config.yaml
hidden_size: 320
qk_norm: false
attn_scale: 0.177
bias: "none"
parallel_block: true
init_std_qkv: 0.0342
init_std_up: 0.0342
learning_rate: 0.00153
beta1: 0.95
warmup_steps: 200
decay_fraction: 0.263
train_tokens: 664800000
dataset: "wikipedia_en"
MLP neurons of a small language model. Each row is named by its layer, matrix (gate and up: input weights) and neuron, and shows model dimensions 64-319. Each number is 500 + 50 x the weight over its row's rms, rounded and kept within 0 to 999. Numbers have three digits each. A neuron's up and down rows have the sign that makes its largest values positive.
After each neuron's rows, "fires in" lists the words (lower case) most often at its 100 highest values on Wikipedia text that the model never trained on.

L4.gate478:508558489527424577586473503450492582488528509492511463444521635525546426435450463515547525414494464558477515497462515538484425441526490447440517573470446528517539561554482541470411561474531560470470428511547485537514534432539471466545506429599407455476475489462511501502551579467520507518447505525510564538511522454463521598520428563508544557453504427457553555382562338455535422470437509422504612618449491540459524487536451514527430500579580545609445484483464480434509513454454499558505489475474522434530425522602470439374533418513521528422545406534514538372518487486495472456493446475521491477494563527413481460480456564446510493475501560533498558376536467588448469474445423537544534556422462493494561470535507412388552513466481591484510503556566477520439529562513460
L4.up478:566483596398519466506454541547484631600580466608509506487507469606534494496455534477517401528526517498567567526507513493476555524456544508459402529378478483499527441509464434489430470420497530621495446472551504551534523603586428486514571537503477491462480530474552455528537462523411449554526477484436575580408529569519468488534620567521483451481472554484516538615423547532510387462579511476504559457470436470446601451449513511479591554474497435425528489546517486480457485416419467403472494627546467455421542480451468577535460540506585423521527468478488491551518546514455466536539426429524454471527472548439425430569454543422431450476446532513544578509566487451519524489559453506520504502487476504543529523498569576489454490455494474458520504470508515577485420516501495
fires in: "county", "32", "kevin"

L5.gate642:538538484486544438404467493504410520509538537491531422484475572485579479545522429500505544499536489502516543655537454422436513636512498503391513424543493528554532502442459537613530487546485446456464468445516512492482487442565522513563537467554510491530531450539416437417504472531567582524546443465598545498510503538581492607567424557547455509523466558545448491502528564567555397474477460520496501483456588491511486549412482491430522415454537576445485546463548481542472498511527458562501407488410462602507468513463538568548504537444495527584514443497475617450509480517566499433499562507537459601603518392458473456490446575389416539514521446462484498456470531368498551491477549483508531520476506520472510522612475447542488547516617449546493483479441523505547489608598480
L5.up642:430441468506542488508547496394575394480526532541516431445537549478420440453461539522450599573480492496484520511451500451553411491532473547470595571500508475514527594524466637486522571491488508459551529567493432433542532536432510472585478550540537472412544520488588489445502464460466506521513494534399495494500555486520492472529455448563463547530428502528534489518485531553479478439556560537501507552393520570541419464444507468463492555521559495508442531496471484424506462424659507563487527481520526546587290459424477582468531626484487472485556528573399450511558395643579498456573497462436530478537528542439496456530425469457414572461617512623509517597462501507526426549416507447462469513543554542491517535516455467527470462523502502479508622382525547545479480537490572
fires in: "white", "black", "harrison", "gold", "blue", "harris"

L9.gate339:554562492515601502576567494479549501449433447559497564542501497483511531533477505556547433526420499441352477507575483515546470457484571477564523468522505457483416483523433471471494503557490460457486545404405598446516555548527464454541493514498511526512460422553481531546449571546519522497490482548454455563517453455472415469461401555483506467563473501429531572566496481475427540456580454454498545523473500493611493519449535366548409415447483536397516520498490426550455540540517485459516490513511495495478570486482457494503537569469488517507480552425497521495421411571508413528581476629485570463379455515439482507614513458454466530479547466487542505556455550510550455580494433449500481564545620449482543481565544485447532466514566543524515450563516548498527469480536566
L9.up339:591550446477437559504567524592475500556417513507444479548528510454445572563513571510410553499497537504451524424514449580501571492476530578498530479535551530626423428484556457529490475502479558516532492525542554492564506481447449446500488576424392450549432455555510439485504538516527476493495606533514571512506556365529539594552517502567506452501561448549544496452500492479480568523468534582484480567578593449432586565573568419551454529457481559398457554479493481441558489493491495497460477466506556477423550528490497436464486517510517522623479502486460561523487524526475496515451589357705519514533545581480472529588522531448486517476467521531483503506553502433573516530473509458434458536460556449540569450519514528536487480475566475483550402544536558487449529437441497
fires in: "of", "daughter", "appointed", "daughters"

L5.gate395:549488594422520490517505486503642442494489538437638481480546447528462431548536548519470573466553577614457543524621471497534528512494452504530478554483536417536489493529496385505430525508485517508528403488556487430514541398534508497475518481558542551524511432515513464560443509478535455559501487406567624485579502518513475485557486444489520468472513449467437519574467529490512513603520493532481606476421558514533429586530438556592512499499397478554487524453449537568637488402447456474486449434576499519523509495565448550413528480467571448545563569474548497433614565478446537567494575488483483573464527467558472503589448483514527506491411623533484510491483504421447498474450537534547533493395483475512550428420487561578404497507454458539511447476473436480427526523430414
L5.up395:448538512461471551503554429537565459536440516438580508592546502514492564529476524504539547538384460547451524496489489487503564456452452553526471501488503518407566575540465516550478513553524538618487411484546408410490513518508523448506522546494530480505588450523465467498451484548472544487507448537514524539550447444527420495555424488471526568521614519480480576545460551498456425508418453452540512552433593566578484493562536490608443514499474520527446545594463567565429544460501438469543394424511471519628440498477464466493503453449498560493546539530506482418535461430585451530466457444579512501414538421574397475532424521517515539501448475525480469551505491604466504530588509540537526474377362400590500517468507481551554533481508467414454536541524436515540510527435468
fires in: "connecticut", "tennessee", "texas", "pennsylvania", "maine", "minnesota"

L7.gate407:481480491504558485545480456484484471409510446424560532440474462529529554513473474517468494550556499521519404565459473421571552492516522454539473340470430485482467541448556504361629535460506459553556546388487552476540467443599474464498464544466521405503506475577434457502512498574416470576530638524520441530464544506475559438487549416563482451605511422481541502625479457583445604555449407523492511432526415488500481504470485558565559525588507429519468512517484532409554546508542560428512444539470500450473465436556511496450619440487556492538504513541527458418540508512493531542564468544451492560523508459569464511471487431571542424452497602470487517550409529522559483463569492529509455514511398560560499499570592406538555533451440508482536438494553491497500436486497516
L7.up407:484560438549544508540487411470453450435541512541506404365489549463524416448504612495520496501588460537525500511416504504547459547504439485540509410457486499436516519430452606446466503475503565420436544422414491512471495445552499388523490480495524482476486458429444439508560487535576551475460468414502512629473512472564484512483541559517501520460465424593500437495500551517506503467535526395442445421500473445458498586455572528506505431420561564558532452499521477448382508447543435501576449459435519472484469461509454530552480551562489479537431420511482404517481396512521474588518448467525473517497460627412537483477465520416521488471490397443455361486479551452526442531451442539611487395481472499483458515505534514483544471513515468531517527658569508568541409584553502
fires in: "over", "to", "through", "closed", "overall", "left"

L7.gate539:468537559449505510506552456533418562484499565471525452563572558408528501529507529389540549421396491666425529492489412535419480490597457498545399480449479457410511442470542481418570487490481533432480439435481544568544505396442462515513461568574536517495436446513551581490463427501434487518494540484518476466491568570483510536559484542463485416530458487482535502584590529448548446565451539495473533566573406608556512524503494534483462591405514552520522516539545473443518479465515504457441457444573525534475580443486484420444537498482481551505549502419515494483522503382480520513456453499601428530520455488487525524549576441550500495530469501577472507536572542588507418497513435458482476608560473506488528403563584441509539459486591466479546405593452513411499558526562508
L7.up539:443393477516492378440410444455490542519343475538488437518489519479442576489526562559439475536411545495513508516606511508402492446453480556528492488397442593540494513544555466448556525559505563430415418448502529401489505418537452441472557428426416488506464455506580555410457532478543418483520375501538485509486475500478531448520483494426518509474560517516470495558483594535611506556472491540597526475580507491520450481466462493486472482467460503522433469503529504495350526493420460483489500542473523495580461506601559510485470544444512527539617467464410545453552477551489515471525526501541454524528534462532469488504517487413495573639507491419526463568584505487433463518470577500470551541511547536515521511531453537424518537487483426420518493459428533566488444506464495
fires in: "a", "no", "an", "main"

L7.gate587:489556552551502389580459506542555515513443608527511503508460438433436520502542445510493465567428505571545602511449548442548448516471484568496546475453543512529544531566426425535544489493499449515475550538472521521487423519436542606462521543478545500438517561549358443497477479412538536498464421547515491541458560536495498502425480454568508389526544574580469514463510524507533494501464512541498528444508556476457442605467475523409513537586501440487566563538530492394544504503478403491546460544556514525541501475404447505514472513453491518512433505477486445452502520518360583603475413512481544550373455560470477453421438500541550548488487499452387495481481484439525509502487529603486518502562365519473530459524528456435392447494554520462549523546554534482556520439503530
L7.up587:513513473480543519477568464567458444496462570537448560491477449516550582428491596452574589572467468368510527540562530409571522522381479466540486570466500451529515491455530488356518495461455514405490515548469400461448474437497442537462483477493537458483387571520502434522491535566510511483471526497418453511450563429469522567465500469493417469545569558487506528434516558492537440515497535407492492557463559502424458517462537494561484438404606533483456419510569464534524452528486447560465442444499488484482463462424529522499504579530495409618475524535534600453462468579510508452489478519503441513500603463449487530424567455431468535550553502546538515550449491385459528492450484590470551464479534440549472471452524474439571497504493408471495561539478488473512488563515349
fires in: "in", "near", "born"

L5.gate404:482487522643484470538513464532496558514408568542521481392430491465550493434458527565539464564581578500482596605451482435511528539558404507454500467467503512421526570546503486552556437511501438543543470501575504558449503505487621516461414493459512448494407432503406516473461580575561523504600473496510561452460481529560494478375488562478587429530504407508448521481479539516585539612483434496527455526482570492527395575568489426532536430521528471479550599502550540528531504483510463470489534508568452530542550535423534510418528449510573446435429497438479453495472552506473454465431473495449476428490500490461490524487511516585453480486485532476539509488461530536433537530584425522514497593472490535498570494510423509530412484582509538517458557588545449538412440549468543
L5.up404:540497519495518467412523591494587509492461442452567471496553511538541479404521466610553510499416441542438550418500529609548539453606530482414537555468537498581433417591515456552517496483429482582607495479518552462474535496548516494425507469512572474510524540440562553492470490517536480553510520476561521473494512426550575491449535477508591320510528632434494511496510489563467502521515501460488528612483541523496474494504455464425470491535488508463576411475521542510502494479559416443491535595501528530512498489348511552455456468419484544521574572415533552623584486491667544556541625476509482516520490515540476493552470490501555520528477544527496510513506447598477509426500425434491424569537491545482530510606506525485448520466481499502594635560519515506468512448481520
fires in: "national", "international", "canadian", "usa", "s", "of"

L2.gate696:410502482597415475504424450567527558460465507529453511457520414606544567575463483494551555505490579555591513506560557528439546440484475512473523424547475463487520443542432571432474497540458564525512508524492571514563572471484611513540502515575580579538487463522414456508562556529518538499526559536530450393554463404515499524526529523455516492522561525439484609496501485474470467528546577522464465490514447563526553473464526461458478505399559548435471516607550437465479599603510508535489476580544476571535418630579487481443458420477559564454506567469524493461460501486561494427524560476489527476530531475543493463469437525543493469492505556509507449593554542470485509477493518402411558496488522434661497527403599483506459528445524482494551484514476435500455508562527467
L2.up696:483531571573466426506578409435566481457513578468479470473482418568457487485538570502442454537531514507580506534521508582516512489452413472539552506457505514450506492489436528473474563516585449506443572611532566575533536509504568494519506513559567552559496448459566527601533682519509466472579545508548409574493495491554549492499498572498492552475526484569481482495468479402459519525579588484506485556476475510539501459544544505428549582363494613376546534577439483499519494510452475573430453560580431528480536630503484494523517425537572522481572549395466496495424413516571535455424565426425512487425543507526452461504452482544590452499500545524506462472521492505539546443409544444473471467401520483581461477526522437477442563559548474473501511454485425553584483538526512
fires in: "written", "score", "professor", "director", "initiative", "scale"

L3.gate63:525447440486376494549481531528564460532508535515452491552456472630494539464440555447469527588513490515546540582526365480435566575461471480429451437518513477505536532614502476551439541453476472391412490564539562491394524531498548486520431604458478474536538465456405462549481480575512497538498472466528406513498475444507511454530515505550572533454508570500504485467389566433484520452459517489468489535579501583532427445552496542554471607453481507386571496617531521453499516454431403544471538518496502547488491452538526449456419514500429587552544496585501528449463431486512464521439459502517602521540411551509495475407519537514469549579469472428462534531438506542549556518498548553400506531516522442546455455522496453475580472529511438501495461521490437466512548610532525
L3.up63:509385482535532470386515601502551526474410487556515463433539493630516432442512414527516530469525485382474545430490531527471489453496516472407461464510515505621531442571450537499476481600532561468520542565564519493565511443498582553591418526449540585485585469532445545484490498510503556466473473496497501440449442472454480404464516492511524500447487518451525521595457465459609517526387479495510426492525484608521415533546486474417493485433533524566449477493565576489541515505449571462545483477507511502399509374555475498478445410417528514522415532584467493472447477454434474498525553544546464470513480459594409419513536449544561551468516527485512497562592558442490438473451536548554483574520538498517489447472513643526467493506464532596497509488442483369496546522510476
fires in: "worked", "work", "works", "working", "other"

L5.gate687:467531479494584465493467485503507506509507478496466468463494546345452505473555458530540519563442403499493453530415519474472469509540513472449514533444435440557571574536461554501554572561466463566488545517463444532552498520436577534494532453491531517469433400515496524563553554557521469427445488557402503406399563448574570452493465504416542549582427519489479511549456442494580511539591559485461612470514545441522544484561507493452492513469541576527527507411547415624588578505506503473482543544497494494437434568507517524509524589471487533403532438463567488460435561549486565462532465445570520480473483542528489515444593589570485560538525487558616539414569485476563539525480556372439471452503512501559496563433559458522483466519500559449546464439499468461594480512451548
L5.up687:517532473444585515478538412625372466520483535467546490574436468477502454537542497425500502539483440472551511523455418417544466472476554435585453522486430488515502468488489507479519586521450522516530514467493553430490446558541473569499488468459433561476573495493463473427531524526441487432569554473480526488488478504451475470520518526506495535556526535477497512568422559497528478495527464469467597443528527456519546481492407478540484582485530596591552474448499596580632509545542508432520576507538597438446499466506592483529454548426436496476542460589539497434636465596585514507587521472560552545486550543468498562532544495501550480471474470503473412519503519461449514507455589447554438489535472532496490480390455452616495456502481388490478452470521452497587525464458484
fires in: "born", "life", "education", "biography"

L4.gate469:502363620521563398515525523612617380477562482535484481445504455515465515565442367430560513425587461477521493457585461483595507417510491493518514517509484427557509525447467471544543508510519481500534519474449473517577457390532413458568518509508590467505519532440505478489496468493459509481548502524541508559586463591543481582509484460540559512380505546503468521490502443502455517487523576592474476423518436618452602516505450486502501525549436547401446510552529446447487513429548506552444463464566390527514504504485498492453500527495519469538573469533475559520458460553559515457511473430500573505536465495457510605543563503486509490480477540454486519450513451446590482521421415528517553468529434541491594510514407555446437575476523515603419439511475506523533547502457531
L4.up469:478505449509525451462567517496485520557493570505491471454536462534538492476392495495408550493526494466476658400461441457435525546517524407472574482460469520567453505452537500471441602458497535490569510511533623559490553523404524537503547522502501451555534459487483384545385525543505520490570431528521490523472518579465568525464511435590576482462528594476581477534381399532521508533480528528574562421416520474492395600436465459535462437472442444484499415559534481484498469532512511518531512588457413526488445575474424553517495465518519459457539491434529508504480472490553516481508498504503664485559476586519550475508528554482551533562583564560543535544460514565487544489431518463540418511536470545415550502353488535442522496517549514538546480494467562548647400431444468
fires in: "season", "year", "started", "released", "seasons", "www"

L10.gate256:473533497520501473409472400494469538517474436476438514480542498445571589405524469477465494514563429450451502425619461611475474457602512490547455568516573475532455513458464486509446501539551446559490386503585556522546469526545451494395497453482526487621516566542443590473498498527468521546399503535600569454496568471503508431581551424549478553493530495544493478521513513414467524657521441620494480511457449505544530520515513460613572551501460481441469476478534417505499483529448477506475509555437504534437514544556544483575602480503462499499505484484472514421490537423502531446444508514504380508404474415491435576522455453366555576543504432526416479447424526541394488518463486493465481535467516434468495500493523518490539430395433506458479586427488445527603485521460488
L10.up256:487499458573549545414524460509483475475476506450490480502431457487541588543477481420458407521550420506530535476512566531541454507450538519494475429428585570619520492449524411594497448421508456448563504537488478499401537492542458546504552566438523569567521458426429504519478439544502545400507457566515478519559491535508575584455575488502429511439427501501534505425496498491497536494474464529494468516471514449505502434484473367509546486390503441483554470428513440463533548461546481374444496529529516416446524474452484539467507536505501485571551479522517572530513386446568469428448439494422529507402502493445498528436534530549581567455524518564374464585495490423468540563506466434469467488519559489527536488554472526495495424487471493493554508521495444511501531589555438
fires in: "an", "another"

L5.gate454:595552419471526352431505501484454449566473473529485529518499511487485465486565582479426582470547514441516441560547472508438561392533513497524514556489503538515495493579503539435596492505488482518489502565460510456485550474500392544548535469507455525468500548509447484457482547516504519576483483548431485549492434558528451522533512553487540514507492498498441471567495497511544489573545438478461497464474580486542411536559493580415464442555548513527472480428550597477485490386462556422469526539547559551484587412543513560524498673561575448522558430429455374415580534447499443537529540559487568518504451511557524434384567496586453504471490467475515521633593448538480509549453480552525495492480507407599488436431545479492442460576520398484500472507525487542401447433507400
L5.up454:555547497481519373477472498496507428483631513491479456521436581494406495387527495411521428499549454487530518508483532466549478415463458439436513458526531439544416440507498478439467545374465578452472431506478509538494472454462464523415437525453464459457501565608462475448550446544488483463573485565432460443495509518579458546587490468454498570529515514469459455603506545403487513375488457494459554547439468541464508527531478446442626483487452510561595486479421440513448495517538440491531512516596562502498591534428488491444557467502509468461484579593454498535507470445497465503421471607577459457460461489412433474522526418451508432558452457495445406489519517619529452479561486475458538471488529473495445568625558597501478448471485470511511542508454496498500512503471492
fires in: "them", "jordan", "goodyear", "ryan", "themselves", "himself"

L10.gate318:460478468455501527477482483534419471448512487471553499564572455523402517429430545490447524551495502441446641511519491551548511522557583437545526433494466511555604544461448519586554514506460490450500424527488490494496577526579501445461491551488580508459480517420447528523454514540474510469539422432526532426557487527474492520462593494413445521537459504539501525519584472412408522597483418515473596481563385519519440603495502400545473503531546566548470519472465475439468403477583450538450566444425503523494554499467416513461467534455513572455429484476360454551421452531629470547505493488553449567463512515536521422489555473542512525528495507591489541422461515491515594415424516459482472494571547463476441428488457501492575554454461521545472404513486460524583495528489478
L10.up318:414494510524482581462506527478499499441538525524529447523353516499492503592528561588507430540513514503508483490471588514449480482487534551570512494629538536429592480550430444467509438471428574571383610545451520565432594480464490524539401582480502583445484440540538568580502447474473516522474460420428387541562561595503539565468487501512393466481450505535453535504503526526475533460458447500542374448413447477597475427455503474480419474505374463535509464459500490454508442518449479447495610449517554503545539424522533473494432528512563595590567528449477566476473468549517478489467457581495503463450494467533434540504541546532519506488461495515554525578478515478501533455571584481506409481502440535476439474550496600531463371505492511485458499506552554386502474588506499
fires in: "to", "under", "taken"

L3.gate269:422475475492466634523508557470441524565500554448490509475475438493474527537466433517522494506474502489570529458354499487555507490564489516522525460467522544519565497520481530481477544534480515416566554413553500465518485522428543546484498652466491542459427485519499439462602503475426495421500472520504493577462467514561534381482429498533434378546526416549450542439545567467547507464522477597507546531455428511504528572454378529452475435450501458543521532486554532412442479588453461434578516516519524569489488436463438424461510455425555529498581485473527531527507536518443557533466466519412462532515420532386506537640432490463449525477484540513506564536440521482521469508551482449494425499594583481436513510508540510651534516550474445491527492425395475501417446442598481
L3.up269:403479511562527557556481445547477532550483498472562588527497491491501489567506487477598509514474509543516463565396535486508494499455425555458616548528594488586498537481621578494472505480532496506526566446544453437538551564512555599495496489499520461521573519526481440547443552489484433528533506505473527594443450615457553547462411485544515473484473421487511534462528575452537598461389546526475524563517536509468484591427388563495454460550420581484451527538543514464431494564417428509470527457552387477463558519460489402484537446543430485534526539482538535445416594459463519583476546445550456506487520520473567458516486510443393457535506530427445428443500474600430455468576443600592491555532547545532523387486552521514548485385456479613579446564471535503487495496544545
fires in: "of", "race", "running", "retired"

L10.gate634:421485519488476579457487490492449567530462468491426410420466506525513457576519411496501469507475450498496494521508481518412485548594476597537486519489458493521567489519496448541409543525451450490550518476533465517551568541533559552468549507553531472480539544562468425457563499525566464570474496566510589464554459521359416504548458460508501441434508504521537465491564562504498472518522466470591574469463470560501491533473437507509490520534554437534428575491467548508512493577570574523485412498514561419524556550525523476545581493490540620521582538505542429436610410521453476489509473539576455504502451540455383482455476480371539590586518563455475513393552435541442424512460488562604486517430609509482457528521558441437437541446580495465494420588448461425491542582472489
L10.up634:593582472492499495461543429424518459503565523604444438583435452513586447486512466478553428477551477527497487457437442538490440484508448438488537462415478523584516503514608450524439490537486443503484334490485459508541505507460397507478476466478460500481458454545434555458525498447466521485510589525445439466500550452493572464540529461502410618481485534548539528523488489411496595473538557539449570448494474575464555486545447464501569422532588461525558466464419441511487541429460443516572444518539466460398541493493459409543589575551557416540490480530551592640491485581394450546476418483490585520488486533487467510485506498509415420558437568506483501520421495451502507500526507575492532436464489425500574527585436455530491443438492506448572514497573435445523478458437524
fires in: "an", "a", "major"

L5.gate543:500572512557476495448442444438541419508484544495474436502518458507497508556493612402501435534455423516536509521552538537468472381504521543438500554447471499492463477531456543457454573581571509465429472537375482479506550516559446588472475392438418533440424488497394531530508523509524435480460506525520427516451524479550458548379558458526538485500537587585539469418539496493533535473561464459520560571497477586500501615593523569538458412446457519483557482481519508466520486516511482513551491461486541480521424560551456551517534415520490461487531495491618419435470480474646461497549458456486555532476484481493533518499520387474449548519431544518520486538517534502483501575542403526478551536590631399486484482529428472515475529534523524481588421515583491495467354535505538
L5.up543:506471577435483497584501503452467493400509468555511485495521525556479419538464468523541499535519488490397554413526455519522492488556493535491552515528544496406572552557394539521476455484463480459578465491601473526490459526550442464533522572603574465534430507495613453530445571437542575540601497489554514468469532450458504499473447432536417480503484563618459522572463412465553472649462526475549522465521494543520509514517572522495533515570494421497529456512584452557499525501414497509563506439439454542528464541496496481456503591450420415483468527528474451423485378539660579467538555527508419490483518485435521452558520516458530546537423553492589570454550648535571552536490514505414529517447451456484467521495493492406499464569434488512500470569592452448527537626470467
fires in: "she", "he", "work", "worked", "works"

L7.gate216:606476490441417437518537472528451528555532572444438470500433532506488469515459496437520565415465479458426521472525561442574457541529526482454487568509443407507560498532499486506515555449536497560447493492406375453463472582552458577536526444541530539571527609538545584496481595608524521505547534511537551487582450567545449535405485411505528491512517566465541516447525565507535497575487510487460486562565530578526492576436471471505462453567571498467508505439484515531477583488572546456458435508570429425521488474394492553457545481549476413421544465582402508532461403480468529449513610569434523529568503571508512493445551451499576516551451493504515535580578481538460480486550458586488512590479499497392542478421431531555431585554526519477553493482535599555522508478547505
L7.up216:411490523470594368485436469536461437576557464579518551426540514486451491507443527437443533396516517544487449479496435487534450426447531506472496478503477483508493545489563488550592432535532518472489558457438461423444498505473482526445446416570489438502477579432516530499506592382490471464550525544549474474462535487572532523450459446498489546442490520483502467454489490509562483544473435406508533582672507588472401471514536617464554492501388396549537550507510534520431532546483539482467593442440365500583422449531567475449592493545462423466455497463465542399568457478476475508404580496544485493525491537471491521430516571461582481464461480467456493421574535480551511497514464530513589459516463537523573460505572493469500512388451529524566497525433488546484499493531524
fires in: "it", "we", "they", "you", "i", "weight"

L3.gate586:555481448476480501505468510526488561479428532468571511509573502464384516406508476549455445544558474512531553540509483498545487554461488542582495511492486482540521577489474484460577535435451562407508486534425547407538448489512450537499384457512504574515494443584396563497517489567533506420665545577412537550538523506380471543447588520461537451442565458528502488500559485472452480491426554510469549496542553435567459498543399479494452450464454393497564493571461494589528513585521406465480509469521519531522475530434524516463384520509507528543427475540475398484467630418503600495454541416490575427502601405451487416503541540459584373568544477502603566524377454518485570440531489537502406512504489505511465592524463420501438442434497515464470496579516566421525402457486517
L3.up586:505419543483530528592568532614490549565436619481467562532443564404474474568462513439470508521550529533553525501483489519468496602449556482512428602479475442584438403469446466613471469498482476458552498445497463509373437505527465471505460534528501530476451546446507555502450549606556580551514531539514491456591601497468503459512562491485433445462543414447440613459500499506443483478473498512442437448477517560473430422550552544511434409459533394361539535569469552555456454480443524476463554530546514568439521545494397383555488456468520539538546517510522461523430574511458532525519540436500482468437477484547433478504486538571520409462493542508492486456424475506450504514488522486568582420428538545437480476539508472434444571478525546493569583488521530375467536454441490
fires in: "of", "another"

L7.gate596:457503423421539537496553512513532501469554468496511575428475562517549564511519509491550446465391447382477486541531465479533453520519539482514513505614481485479483453457542524616480509482565487522516558460439515535530411504558524532602450639503559566459510475480526474533549539493491545429444535509499466515442511456508528626432529495442497551455480477483491505478391484444512483521509441535432483526506445497517501465575494509590422458453490543523364488571524489421476505450449442509539518456470528578462475475540590482514320542496578570566536470557548547448511507584539555494447464453537619559514552562558462424552521509512478583444535531503486540400485554444561499466485480559476390446495512384422535442489476457498462555535455550640539491521555499576555477489497564
L7.up596:422448528451575445647484605499509498536492445661558563471489511558535502518539378464414478524474519432411457457527582464412429538534485538493482489572471492517572509495508415680557510521512433504524453496466493617556465526592523447528587555487584505476462415468558480505511530480470497537466551549421532549479566488520553526471522554502500493563575564513541540499523552531477549549446469526500519518441486536509520551429511461451438516529443446465580428515424528499549451429484476449483520463513558493538426540522602559459466516517571571515471505462482500495479521455437508471635420537481480495566528506470468499383382507441436469482428481570411459460496497506548454473371541567555480523514558577458457503525482510498563509569518539466495513498543510561503539507493529
fires in: "silver", "bronze", "white", "copper", "black", "red"

L2.gate164:482406543534474554515454430487527533446485605534484413529476487616478605498436618420480507528455470558489490514593533458600447468469459497469532386537489531529586498574470512418479478539458535511439497569455467558510502516477414604577532547457458487544464433556481498408517586456429462381533532466556473539525522490549426538450525535581533467493448559553456481507558457488523516502580479395504531501482529465443520608504484540502534512541446555482527609499498524504564422518518435548484468566472532439450455491548546498468466508567590551390538497508560554604438528546481477485588430509518558433494547532527521557512422513561446570434463538562492540609594483455499481474528485526480471539523487487413592575492511485482554552492516450462479499508401536480501579541585488
L2.up164:563566549499537458530532514549490495422501613520512466433465563537474590499526629412466437556466415444541517454491501507493472504525468489515454478464512569502431556515537473468448528541537568618410468600487479527531439508489482517601535571492495492577500384546426493439517542459496539414513508505497447507568522509471510565470518525569527541430467560460558491501475509523516498497493485402452568560509486505581562479460500492451514510457457526503465596554520509501581354511470504490437506524543510511411446539495507550453482470578435451496581467432607559512490495510520545450539461456497591489413505579531424512471507532503586465478490604601568573538507521478619628580520526522494403484551508526466412560496585501478567524404475485488479532418425512587488486521486585
fires in: "born", "congress", "founded", "formed", "explained"

L5.gate574:395540477504570546554545506462544490443528534508473609545500559507576551447490504465515526541595542506508536490443492611448471559536493520561522488547500658533493494501462540450534496486473394529442503580476450574576512512486561534496448537545531429589520533456592546434478525510432593506473520565405521551551532520486464461453525480558629481488498525502503586389446551510530516566505461479448527478519476544477466498509475586413483563470523486546435659503605525566504476504538591473493538549484560592489524557513532596563434528412520472546481437546490478398471527519502429490539486558486538554420455513419376501483485488544459435460501546558481535501455514457465527511488523444466508538509496539523517549448496473453457535540484535533430551467450467427532448533389524
L5.up574:455494509546489536539491604506571488482475501518423468523564487523506584477517556416494572582509488414441506537500486427465497519525385539532522530499444523485487536548506426405481565466456462480539503490500536469543506486512585533538558467416607469575517547438566558488468417570491540511547558549472458543490548525442515439435495509580545491482455453454545586521509544453487445504477368524483501553521536553511386430487499541509495500544435457474554606457486549513538499447530479465496546525434470463482512503484414517450461600548510600486411519479491438602476528525411485473519523449467547489518483555510465598513424471616520481386442556464512527536432557488602525503516551535440436497511537497511565488520475436482544618542534522475419519522528514422471413565543459
fires in: "works", "worked", "working", "joined", "charles"

L5.gate2:519477529470485540499482437512501485450460513495497441541477568494495573531510513568524553568467462516462462470466503489552420490425528465494510538461447485563510479468505542504517594497459490579510535500476435495604441530481474540438526453493436587632568538494508410530440559362621444524460517449472556425538511479475473510455490514526458423495510501509535580465548408515576491493534562457501462484481512524504504512445551570441433535515488410531496552519579516557532483467500510532525445422491473566530437547546540427580536417446545497547473428538538481524454511493510539529554475512438490542490534482520416497409524559563575517440489533473539477452466615469437498492497549659556605453531485638510457528429393414497551543531522610446542510419537547405462522523450435
L5.up2:591572481441467435491528472555427567483401541540468506393429482490510356479520405495520564532476532452562441501539548453538497485531495419454510484543473450590449574484543512630443437554557551554566535478510482563425518586595451500464554527523482486532607521505527515471481489546467591518542533538495417499594495555559501478531582584524513434440501487461528530434535461511513445463532518494539492439504497487504495489542474535544484526421380565397438533498478613579484520581472566492498460539473479397446461412524450509540496493534491406505597478549501568480459482503582561494422540447499464523464487558567462459609544408452561428483509447477498531467581521503480562493448403549485444525536556507445408587547454498562535447424462491514467516388480504470398491463483462
fires in: "college", "social", "education", "aircraft", "soccer", "society"

L7.gate553:461389561457630487594528357450454473434472537481513435577485484589520472502441449560511496487557479578454447589501453552426530552538520490512538449420473469611484466526527557483497485542404628498421561475531495498485531455508571411539565470505451482496551461470537476469506463476462429527554451468524526452539473536510555504567456398480399441549496472418467560521466495581577572531558502466546483483582488547511502501544509532484466520523503439524514499531418594596446562495475514402567494533461439537489578491577562514539464541494475524534571598455529468470531479451502529446526453483505457500482505468442506453519490523461491492440529614471597468442470488503607488486434492586557490472497475515490498442633613444411574477516542482533537447622471557484496556546446465
L7.up553:513450520460476365498581500490541500492478469450619502569452576522483532507553475542451509537514581576547385437517466500444474503481488446525513537488483304460488485413589528606529484542491522490577491403515553517519532429508519447430400531454455522518532428562587560457446531440572522510473494515459402406581522636500460518489499445484523433525490522543551494524497467572542550461495410589449490454484518459469518592457459405493498461535553480469567519500483464456537539465512474482506518509533559564462499426481520417397630513439483569436488571464483443523506542518484487518521487536505452531497514391507430514566488570486497459487487532471503471508548518367513564581523474427466465540424480602462491518499584501503535510489519401426429446511544584527479589511583501
fires in: "s", "its", "no", "whose", "main", "nizami"